Part of a small language model's weights: 16 layers, learned and rotary positions.
MLP neurons of a small language model. Each row is named by its layer, matrix (gate and up: input weights) and neuron, and shows model dimensions 186-281. Each number is 128 + 32 x the weight over its row's rms, rounded and kept within 0 to 255. A neuron's up and down rows have the sign that makes its largest values positive.
A block is one neuron, or neurons of one layer that tend to fire together. Before each block is what it responds to, as a language model described it from the Wikipedia text at the highest values.

Responds to: Copula or occupation token right after a person's name in biographies, such as is, was, also, ceramicist, footballer, poet.
L13.gate145 [138  81 111 128 119  99 209 126 133  60  95 123 110 103 105 119 128 162  96 203 135 109  58 112 122 102 129 161 114  92 121  78  77 208 145  96  91  62 120 167 149 116 101 151 137 141 107 167 179 163 115  97 157  84 125 160 142 119  63 132 138 108 146  97 145 105 135 108 153 153 134 123 123  67 113 140  79 138 138 145 152 146 155 142 143 126 132 117 143 169 107 104 139 123 107 140]
L13.up145 [157  79 106 125 153 126 158 111 137 153  86 166 118 137 143  94 149 129 153 129 122 143  69 143  89 140 111  79 118  75 115  75  98 165  99 102 101  91 147 120 109 111  86 136 118 191 124 133 121 150 103 106 133 105 135 109  90 110 127  54 138 171 135 117 181 151 119  84 150 118 101  91 148 121 156 119  75 105 156 100 123  95 130 105 118 125 177 114 177 112 128 151 111  61 152 174]
L13.gate157 [151 117 106  43 114 101 116  97 181  37  85 183 159 179 158  97  84  95 111 163 101 145  64 105 159 139 118 143 145 111 156 116 145 163 137 127 127 120 159  88  85 102  94  86 127 127 118 154 100 159 176 113  91 117 121  84 167 178 150 142 187 109 109 144 128 135 127 132 156 149 104 133  97 108  92 134 136 180 153 122 146 103 100 121 127 150 122  98 141 110 119  72 130 182  67 133]
L13.up157 [141 150 132 126 127  76 106 141 104 152  91 136 129 135 105 140  96 199  72 174 122 149 115 189 108 127  84 131 155  77 123  82 141 149 132 115  75  84 118 151 129 111 162 159  97 157 127 196 121 184 164  82 147 119 150  72 138 192 118  99 114 170 102 195 129 148  95 109 137 160 146 108  89 100  78  95 145 100 122 148 167  91 100 106  93 107 118 104 107 135 114 119 122 153 109 160]
L13.gate287 [119  83 151 130 122 124 105 116 124 146  79 122 145 155 130  85 116  85 100  98 140 122  90 175 121 125 154 125 137 176 151 104  88 140  67 145 117 163 137  99  69 177 154 137 123 181 125 169 131 149 118  95 147 181 142 144 154 178 131 105 121 124  61 145 111 127  97  83  86  85 148 123 128 122 139 122  89 134 165 123 144 114  85 101 180  91 154 164 146  86 187 159  78  93  55  98]
L13.up287 [115  84 145 124 149 105 112 103 138 111 123 104  85  97 100 162  98 101 132  96 106 139 160 176 107 123 196 106 157 119 126 117  84 143 133 112 113 147 120  88 113 182 114  39 124 143 182  97  71 156 163 125 144 160  83 108 144 164  66 108 121  79 128 134 174  83 115 114 157 116 122  99  93 133 108 104  88 140 164 146 121 167 134 125  90 124 193 112 139 163 140 130 126 146 128  98]
L13.gate335 [108 109  63 140 154 131  95 117 135  93 112 143  81 150  84 149 121 128 132 146  79 185 152 105 160 172 191 163 142 197 113 130 128 198 144 199 113 163 114 113 122 155  67 145 188 128 157 144 116 129 128  26 166 134 108 117 116 140  83 142 157 110 144 133 192 115  96 194 169  98 114 144  89 119  88  89 105 126  84 121 119 175 118  68  95 100 101  86 104 162 126  60  99  94 132 220]
L13.up335 [141 131  88 125 121 109 170 111  86 137 125  97 169 146 135 113 122 150 138 124 102 186 140 124 108 142 170 120 205 107 157 105 137 155 140  72 117  98  93 137 180  92 134 108  36 157 163 155 140 120 200  72 190 142 141 137 121 148 123 118 158 117 126  92 113 135 155 155 138 192 154 211 154 205 162 141 141 147 102  93 172 111 147  88 118 139  79 115 115 112 191 124 129 113 150 140]
L13.gate459 [196 116 132 138 102 130  71  58 112 113 150  79 135 153 118 132  75 111 133  92 133 158  94 109 131 106 142 152 164 150 132 112  91  87 145 139 172 127 175  81 151 125 132 122 163  77  73 168 110 126 141  67 110 159 141 105 177 146 160 108 115 141 149 138 115 160  63 116  94 153 114 111 111 174 191  79 143 163  71 143 143 132  91 131  52 151 190  78 123 133 105 133 119 137 123  99]
L13.up459 [ 62 115 138 161 139  69 136 166 166  90  99 137 112 131 129 190 130 151 121 170 255  75 154 159 111 140 180 186 136  98 165 149 193 121 152 126 103 113 153 123 134  74  89 136 137 142 155 132 160 119 156 122 148 158 114  82 110 139  95  57 125 119 106 112 157 124 138  90 128 160 142 141 124  95 127 133  64 132 162 116 136 146 111 113 123 136  89 162 126 132 121 131 104 126  87 107]
L13.gate852 [161 138 147 102  98 137  64 151  52 132 107 111 161 126 143 164 129 123 168 137  51 104 106 173  77 147 131 151 114  91  92 104 145 152 171 168 156 115 104 132 138  97 150 181 153 181 158 148 133 151  83 138 158 101  85 123 139 152 136  79 152  75 132 130 190 143 109  99 125 177 158 151 126  80  93  75 147 143  77 115 168 112 159  58 150  89 144 105 108  73 129  85 101  86 140 169]
L13.up852 [103 114 154 129  72 102  84 101 200  74 107 133 103 147 142  92 125 117 115 193 119 116 118 136 156 118 149 146 116 144 174  95  96 132 170 168 131 102 164 156  69  98 111 139  92 172 162 137  94 114  83 100 192  92  89 152 114  81 131 151 152 143  86 110 115  69 158  90 149  98 102 100 183 124  92 176 141 152 164 189 162 104 155 118 183 121 142 102 133 152 136 105 103  82 160 152]
L13.gate994 [126 153  39 126 141 135 125 129 124  91 105 148 141 144 155 147 141 102 174 132  62  86  90 123 105 143 140  70 144 137 149 146 103 178  93 133 172 134 149 107 136 130 139 139 164 137 156 155 115 111 168  84 181 114 116 141 159  95 107 130 162 114  99 161 105 176 113 129  90 174 149 176 121  62  94 128  94 170 146 119 101 163  97 101 141 165 125 116 133 130  89 120 170  76 129 131]
L13.up994 [172 186  81  97  97 139 148 213 157 110  84 110 148  88 158  96  92 164 100  80 121  86 174 163  84  85  69 138 146 153 171  99 199 173 107  86 143 119 138 162 114  73 129  96 114 179 143 162 124  88 140 118 189 149 152 109 120  99 134 125 112 135 124 156 185 136 187 101 143 142 144 168 112  58 119  99 101 100 125 133 116 130 128 164 179 165 152 149 126 163  66 136 178 154 140 149]
L13.gate1336 [110  81  85 163 140  88 126 164 144 118 105 168 137 115 126 132 115 147 169 166 119 202 109 114 144 128 137 148 149 109 114 130 166 178 111 130 131 125 198 152 186 110 121 105 116 113 186 167 122 185 153  58 170 142  70 104 157 142 129 131 109  74 150 111 130 121 109 110 120 141 180 179 108 161 131 165 112 159 123 159 171 135 129 104  99 103 150 132 129 156 177  89  97 159 140 129]
L13.up1336 [163 100 111  98 131  80 102 116 110 139  75 136 104 144  69 133 140 168 186 102 111 188 151 128 117 138 169 172 125 125 135 121  62 155 132 186 141  84 189 167 134 151  92  81 122 149 142 133 158 132 165 102 133 111 145  87 124 136  86 135 137 145  80 110 102  79  68 121 112 148 213 147 158 136  70 141  54 110 185 103 251 131  93 108 137 153 109 160 160 103 129  96 131 150 128 175]

Responds to: Final word pieces or whole words of job titles and roles for people, such as Ald-erman, colon-el, Ambass-ador, priest, mayor, lawyer, often before names or "of"; weaker on other word endings (concess-ions, Port-al).
L7.gate1228 [119 123  97 191  80 150 155 168  74 129  90 155 107 117 158 120 121 152 119 154 100 157 101 139 145 123 184 149 117 120 110  96 167 143 146 111 222 125 139 138 127  90  75  92 180 129 100 191 102 103 129  63  98  84 172 102 150 102 141  98 124 140  83 160 121 155 176  91 117  99 131 126 165  64 133  78 143 150 126 137 171  84  98 170 150 164 149 129 141  67 127  70  92 151  99 148]
L7.up1228 [ 98  71  93  94 148  95 154 159 162 100 110 124  71 149 112 159 146 146 109 126 142 119  97 135  98  83  99 124  74 123 175 136 117  69  73 147 108 152 120 145 105 114 199 191 105 131 123 157 129  86 134 173 146 140  80 125  97 172 105 145 121 149 116 134 162 143 138 143 107 157 118 146 174  96 145 124  94 161  66 142 175 155 154  90 176  68 154 116 144 135 213  94  85  63 151  78]

Responds to: Words stating a person's life events or status, mainly born (often in parentheses), died, married, killed, imprisoned, vaccinated, plus "of" in "As of" and "people of".
L7.gate932 [142 110 108 133 155 123 121 142 119 101 101 147  84 158  81 122 100 166 105  73 150 182 140  96 160 179 125 144 187 166 120 113 101  94  91 103 163 153 145 133 110  92 165 134 163 130  91 189 189 152 156 153 167 170 117 196 154  68  92 126 126 187  91 164 138 188 123 129 122  67 104  54  98 163 207 119 104 151  88 130 136 124 102 129 148 188 131 174 136 142  64  86 126 120 132 106]
L7.up932 [ 52 167  68 153 129 154 105 127 134 130 123 116 181 166 113 120 179 129 114 108 136  93 147  99 146 107 142 223 168 154 121 100 208 126  73  72 129 110 171 140 164 177 142 103 174 117 168 165 163 146 133  97 164 181 134 101 123 136 147 116 117 140 177 110 155 132 110 144 130 103 120 104 158 104 131 187  92 162  98 176 176 109  95 134  62 106 121 171 112 143 121 127 141  94 155  88]

Responds to: Words about marriage, family and social categories in biographies and census text, especially married, plus wife, daughter, women, children; sometimes founded or opened.
L2.gate320 [194  89  41 109 136 132 188 124 150 126 206 113 122  79 179  83 100 117 136 135 107 103 106 146 110 110  45  72 170 171 127 113 101 151 119  91 134  95 111 102  98 169 127 150 102 147 122 150 123 134 151 118  89  81 157 135 145  98 137 107 129 130 141  88 119 112  89 153 116 131 196 126 175  79 137 103 181 171 159 125 206 151 133 131 125 160 145  61 164 142 166 137 145  90 104 140]
L2.up320 [141 166 110  80 198 140 119 116 194 129 156  81 103 121 169 171  81  93 164 134 174 119 102 140 121 139 179  91 123 137  72 140 166 101 166  86  98 109 179 141 153 180 122 117 150 110 177 205 129 145 137 118 120 186 149 125  97 126 215 105 128 136 123  95 145 127 169 110 155 146 105  70 142 143 109  91 161 104 151  92 160 112  87 130 177 131 126 130 117 109 123 126 138 139 146 125]
L2.gate325 [ 99 140 121 107 108 104 107  62 120 102 197 120 150 148 183 137 142 133 100 166 104 123 107 117 150 121 194 114 130 110  74 106 123 123 119 123 153 156 125  72 148 119  90 104 135 126 120 157 110 158 145 155 178 134 147 143 158 128 192 139 142 118  89 114 121  96 112  65  62 145 135  86 128 113 156 100 117 132 119  97 160 134 173  93 217 115 111 122 132 172 144 124 128 166 114 148]
L2.up325 [134 143 138 155 113 168 137  98 114 113 167 130 126 162 106  77 210 162 127 113 114 172 175 198 168 104 158 204  89 167  91 141 115 128 168 147 123 135  70 157 172 130 143 166  81  93 112 159 143 185 131 218 122 109 178 133 155 121 147 120 133 176 105  66 174 110 130 105 129 101 166 116 161  99 161 125 131  96 141  34 177 128 137 144 104 148 110 159 188 128 217 163 116 132  94 162]
L2.gate497 [127 167  82 127 108 126  95  78 144 146 183 104 184 198 154 110 198 149 104 139 133 114 126 147 145 118  73 112 124  97  85  88  87 151 142 116 105  68 158 144 114 109 111 150 101 133  93 107 145 124 142 139 166  90 153 164 100  71  97 121 157 171 116 140 103 122 154 117 168 123 166 110 129 128 153  86  73 108  94 170 146 161 165  97 176 149 137 117 161 122 152  80 161 171 140 122]
L2.up497 [158 158 155 131 122 103 216 133 102 105 168 145  71 151 195 165  76 133 143 106 158 141 160 143 119 134 159 166  49 169 115  77 188 125  69 109 145 108 128 204 120 181 164 120 145 112  93 133 177 120 117 158 149  86 157 123 125  95 126 157 135 204 159 166 128 134  91 101 144 152 186  55 159 103 149 177  75 182 143 135 178  95 154 104 138 162 167  95 105 143 186 144 106 125 183  98]
L2.gate611 [ 99 105 142 113  57 134 139  93 128 115 101 161 121 181 110 144 169 130 151 135 103 121 115 128 141  90 135 148  96  91 148 126 134 170 173 119  62 140 160 107 117 141  98 136 126 111 100 128 157 119  66  96 111 123 105 182 101 110 105 109 187  87  76 110 146  55 161 150 119 127  92 104 182  38 120 132 130 126 127 161 143 109 106 119 152 132 111 144 170  98  90 127 138 103  85 115]
L2.up611 [114 142 130 200 133 147 162 101 144  91 208 116 134 139 125 139 177 112 139 110 122 125 142 106  96 104 162 187  55 136 153 160  99 105 190  62 117 160 156  82 169 138 167 125 157 158 177 164 115  89 122 111 132 109 143 178 108 116 113 170 148 116 105  76  88 108 152 107 107 160 104 157 123 101 105 153 117 108 105  83 116 131 101 129 112  74 114 130 144 178 120  89 127  96 104 106]
L2.gate675 [ 95 151  93 120  77  91 118 135 117  88 159 127 102 170  95 121 139 140 137 202 115 118 136 121 146 142 152  36 155 149  95 102  73 171 114  82 123 111 109 137 106 117 104 161 159 109  99 142 184 101 129  93 125 103 124 104 200 125 154 122 100 144 108  70  63 135 167  91  98 141 146  87  88 104  73 100 105 129 134 157 157 150  79 100 127 133 131 144 105 156 140 160  97  88  89 192]
L2.up675 [ 86 124 131 125 124 134 200 133 124  95 164  62 136 112 162 104 167 117 109 136 138 170  94  74 182 103 154 134 123 143  88 110 109 132 109  59 131 109 145 137 143 159 103 182 126 133 117 129 142  92 156 158 114 125 133 146 138 145 141 115 148 171 104 139 151  93 160 118 113 115 127  60 128 107  44 157 149  95  81 111 119 110 133 174 134  88 100 136 131 111  81 188 131 171 170 164]
L2.gate743 [127  89  71 101 129  66 111 124 177 147 152  84 105 163 157 134 151 117 151 156 130  93 100 157 108 151 140 113 160 124 108 145  77 117  94  75 120  48 159 177 159  79 141 121  66 151 166 187 123 100 139  79 105 165 114 149 143 104 120 108 122 140 104 114 106 121 135 133 104  96 104 103 132  99 108 141  99 154 127 138 115 124 169 130 155 164  71 167 125 126  92 120  89 166 176  95]
L2.up743 [125  86 122 132 182 143 127 162 118 107 106 139 156 157 133 116 103  73 110 143  99 100 122  88 144 111 130 141  90 119  78 113 109 174 132 105 162 112 129 186  88 148  57 119 168 119 142 116 150 117 147 158 146 128 146 127 188 156 192 139 141 161 132  70 133  92 176  92 113 158 112 121 156  78  94  99 137 136 112 112 133 125 113 171  61  91 140 104 162 151  96 195 124 216 110 185]
L2.gate803 [169 153 140  60 193  96 120 195 116 109  86 132  79 123 119 120  56 172 158 136 118 160 104 193 149  86 143 117 114  89 116 194 147 188 118 118 106 126  94 149  85 203 113 189 125 122 106 136 205 140 138 130 169 160 128 123 122 109 181 118 128 116 139 129 152 117 128 209  89 131 103 125 126  93 134 114 143 194 123  96 153 144  80  99 156 153 157 186  43 126 186 133 107 159 171 156]
L2.up803 [117 211 167 108 220 126 145 144 115 136  86 161  94  85 114 144 121 194 157 115 135 124  43 181 155 140 124 145 124 144 158  97 133 105 136 119 147 139 160 134 112 106 113 128 117 122 152 145 122 136 117 153 132  91 172 152 113 146 161 113 113 136 146 151 164 138 118 136 108 138 155  91 170 128 160 143 153 142  78 111 180 164 137 102  83 152 135 167  93 120  99 130 117 154  87 190]
L2.gate1217 [101 146 123 113 119  64 155 115 170 165 127 126 119 166 197 121 106 199 131 154  99 137 122 162 159 104 116 107 193  98 119  81 131 196  87 143 113 107  78 110  97  88 119  93 164 136  53 191 167 154 132  96 154  83 146 113 149 117 156 138  88 124  94 164 130 109 176 120 112 101  95  64 132  77 169  90  49 110 100 131 100 110  94 136 139 213  96 196  98 137 105 166 111 146 153 144]
L2.up1217 [169  86  89 123 146 142 184 167 178 187 149  78 125 109 126 166 121 148 126 145 118 149 106 143 114 136  75 170 179 176 130 130 118 130 141 123 158 104 131 123 167 125 128 103 195  96 157 153 110 132 121 111 104  98 163 156 138 148 149 113 128 178 109 164 125 158 134  93  96 148 143  70 152 174 175  88 132 107 121 131 173 121 134 162  82 126 111 164 173 127 110 180 137 130 133 163]

Responds to: Words marking rank, seniority or leading position, mostly before a name or "of", such as senior, president, King, lead, Governor, Bachelor.
L2.gate575 [100  66 143 108 121 167 113 122 158  98 169  99  68 141 108 158 175 151 148  96 137 177 146 164 138 135 158  94 163 172 166 102  82 104  94  97  95 104 121  94  84 148  56 121  78 126 130  71 183 156 202 154 137 166  96 102 164 130 120 143 134 114 138 101  66 156 144 181 106 101 113 170 106 122 137 147 118 168 125 156 131 134 136 142 157 148  96 135  65 128 136 143 121 178  98 178]
L2.up575 [ 96 164 129  71 130 138  91 132 158 158 168  92 130 173 130 162 128 139 142 166 172  97 202 111 164 147 135 114  58 155 120 167 145 120 110 106  92  88 125  64 112 154  92 135 118 172 171  52  90 130 126 117 152  69 129 107 129 110  92 101 111 147 172 131 141 119  98 110  84 112 135 158 126 119 113 119 157 115 105 126 186 143  98 145 155 152  90 117 135 143  98 124  72 111 138  78]
L2.gate613 [114 123  59 110 127 101 124 133 152 121  90 136 110 134 158  82 113 115 131 145 155 132 113 183 152  67 113  90  99 137  93 140  97 172  93 122 100  95 114 170 114 137 184 142 163  99  51 182 140 190 144  93 114 157  78 114 122 115 115  59 127  87 147 160 162  75 139  27 122 109 150 156 144  97 103  79 132 106 173 131 137 126 195 183 136 140 111 199  94 124  58 200 147 147 146 140]
L2.up613 [ 83 125 142 149  87 113 228 146 118  89 103 130 123 165 150 127 144 109  96 104 102 121 141 130 178 115 132 102 139 145  58 122 186 169 119  91  87  96 108 168 169  82 126 160 103 135 124 144 201 155 119 186 141 171 155 137 136 129 135 149 143 165 155 155 169 129 126 115 172  74  97 104 118  89  93  41  93 125 126 124  62  71 109 121 144 102 121 160  62 160 121 120 118 205 126 186]
L2.gate725 [ 73 118  98 133 116 130 136 139 135 133 109 155 123 151 165 132 166  76 142 177  83 106  90 160 115 161 123 137 119 111 119 154  40 157 107 132 147  80 116 128 127 104  97 125 191 167 133 160 111 125  85 116 108 132  85 110 108 113 123 185  95 128  92 106 114 148 152 121 110 138 104  90 150  77 116 113 134 149 147 132 158 126  91  93 190 125 103 112 102 123 120 101 108 162  85 186]
L2.up725 [102 165 128 162 153 115 147 132 159 185 127 158 162 152 137 122 164  94 135 181  91 159 104 165 121 148 136 174 138 103 130 115  54 157  83 143 107  96 121 156 134 145 139 143 169 209 104 160 119 139  83 123 115 140 132  98  93  74 148 155 124 146 110  79 130  70 177  88 132 132  95  94 155  68 131 121 132 118 186 136 116  78  93  81 142 124 133 125 124 176  91 143 103 150  92 187]
L2.gate734 [182  85  77 122  84 137 160 124 143 149  99 184 116 105 187 101 123  70 119 184 148 118 104 156 160 140 115 125 130 166 100 135  95 162 126 169 136 152 144 119 130 172  83 196 123 165 104 125 174 110 126 142  92 130  56 100 128  92 118 168  86 136 144 117  74  97 142 126  92 151 125  83 128 136 115 145 122 111  97 156  80 137 157  70 173 187  72 139 147  83 173 100 108 103 109 148]
L2.up734 [ 96 122  93 113 124 103 158 183 122 136 148 160 127 123 183 150 173 120 159 132  80 134  88 136 117 110 177 131 125 128 109 175 117 158 108 139 107  20 175 105 156 137  96 100 159 128 119 134 132 186 171 127 192  97 103  98 130  83  94  94 119 107 125 130 120 122  92 114  92 116 134  96 160  83 150 125  96  91 140 127 129 160  87 133 149 153  99 122 131 144  64 129 151 133  85 119]
L2.gate809 [136 117  90  91  99 153  78 157 187 144  90 128  82  92 128 100 173 174 176  62  73 130 142 157 241 119 141 203  69 151 108 145 168 186 157 115  53  97  91 112 119 141  78 127 178 129 130 124 132  86 101 133 132 162 194 128 102 123 159  88 128 120  80 133 152 139  60 110 117 156 135 123 124 157  95 137 136 167 142 169 189  73 130  93  48  78 107  96  94 113 119 127 154 180  37 107]
L2.up809 [171 144 176 131  91 127 123 132 137 154 197  93 127 149 142 142 119 133 106 126  98  87 143 136  43 125  99 124 132 122 138 173 117 112 159 160 130 114 129 120 116 235  63  87 163 168 135 127 145 111 157  73 131 148 104 153 143  65 136 121  61 126 132  91 162 101 123 109 163 140  85 184 187 101  84 152 210 142 106 134 149 179  93 154  79 117  84  99 169 130 180 114  63 110 112  86]
L2.gate1043 [ 88 156 138 113 104 107 176 128 102 126 149 200 118  68 133 178 139  98 132 126 139 113 145 125  95 139 160 157  92 108 115 144  92 150 101 127 115  69  79 124 112 109 136 151  59 139 177 202 112 130 101 104 140 139 117 124 139 145 145 137  81 106 141 113 141 145 151 126 126  95  86 113  91  80 146 110  94 138  84 149 148 106 105 132  76 107 148  98  94 119 123  99 145 163 120 146]
L2.up1043 [131 126 116 119 141  90 175  56 140 135 148 111 160 138 114 130 107  97  97 138 116 205 207 124  78 138 137 121 125 138  67 165 114 170 114 135 125 128 108 176 151  73 101 127  97 168  88 123 108 115  95 128 156 128  44  93 161  93 131  97 137  94 166 134 129  79 155  66 152 155  94 102 161  53 123 121  81 136  60 100 146 106  80 137 120 140 124 151  82 105  73 126 148 155 129 132]
L2.gate1051 [120 183 163 148 156  90 174 137  98 129  96 143 138 164 123 130 170 105 147 196 116 212 120 159 124 170 127 164 127 107 117 136  70 137 100 117 130 107  99 157 109 117  99 110 144 168 139 148 140  67 133 128 102 156  91 115  83 122 134 158 117 147 110  75 159 144 127 192 110 133 114  91 150 104  82  94  85 118 111 167 160 141 134  88 154 149 113  95 174 127 127 119 128 115  98 181]
L2.up1051 [113 185 153 114 153 120 182 158  86 110 142 171 152 161 112  65 184 105 172 169 117 188 148 159  95 167 171 176 135 136 124 163  95 116 128  99 147 105 118 172 135 138  86 103 184 168 181 164  98  68 135 146 104 145 129 101 104 140  89 131 117 133 109  58 153 145 143 149 153 161  86  71 154  54 142  97  94 102  90 147 198 134 132 102 114 115  91 103 159 140 119  87 112 143  68 189]
L2.gate1100 [121 105 143 181 124 139  70  73 107 180 118 146 102 149 136 102 163  96 148 155 103  97 141 119 136 142 122 166 132 186 124 128 161 186 122 115 117  95 105 157 173 111  72 168 129 177 126 116  79 142  61 117 136 105  88 140 185  44 150 100  94 171 163 167 112 132 123  94 152 170 167 163  88  88 100 128 157  77 122  95 155  93 145  77  91 153 122 102 113 107 108 106 126 187 131 144]
L2.up1100 [169 125  77 110 131  93 127 106 161 156 121 106  66 127  60 149  75 122 116 128 156  55 142 132 188  88 127 156 114 151 135  95 114 123 150  94  76  93  89  71 118 105 125 140 154 154  60  80 127 111 115 157 102 139 155 179 123  87 129 142 173 121  83 152 143 157 125  82 175 110 105 113 170 115 128 193 112 107 162  48  95 113 138  84 157 139 133 136  94 112 120 101 134  88  81 105]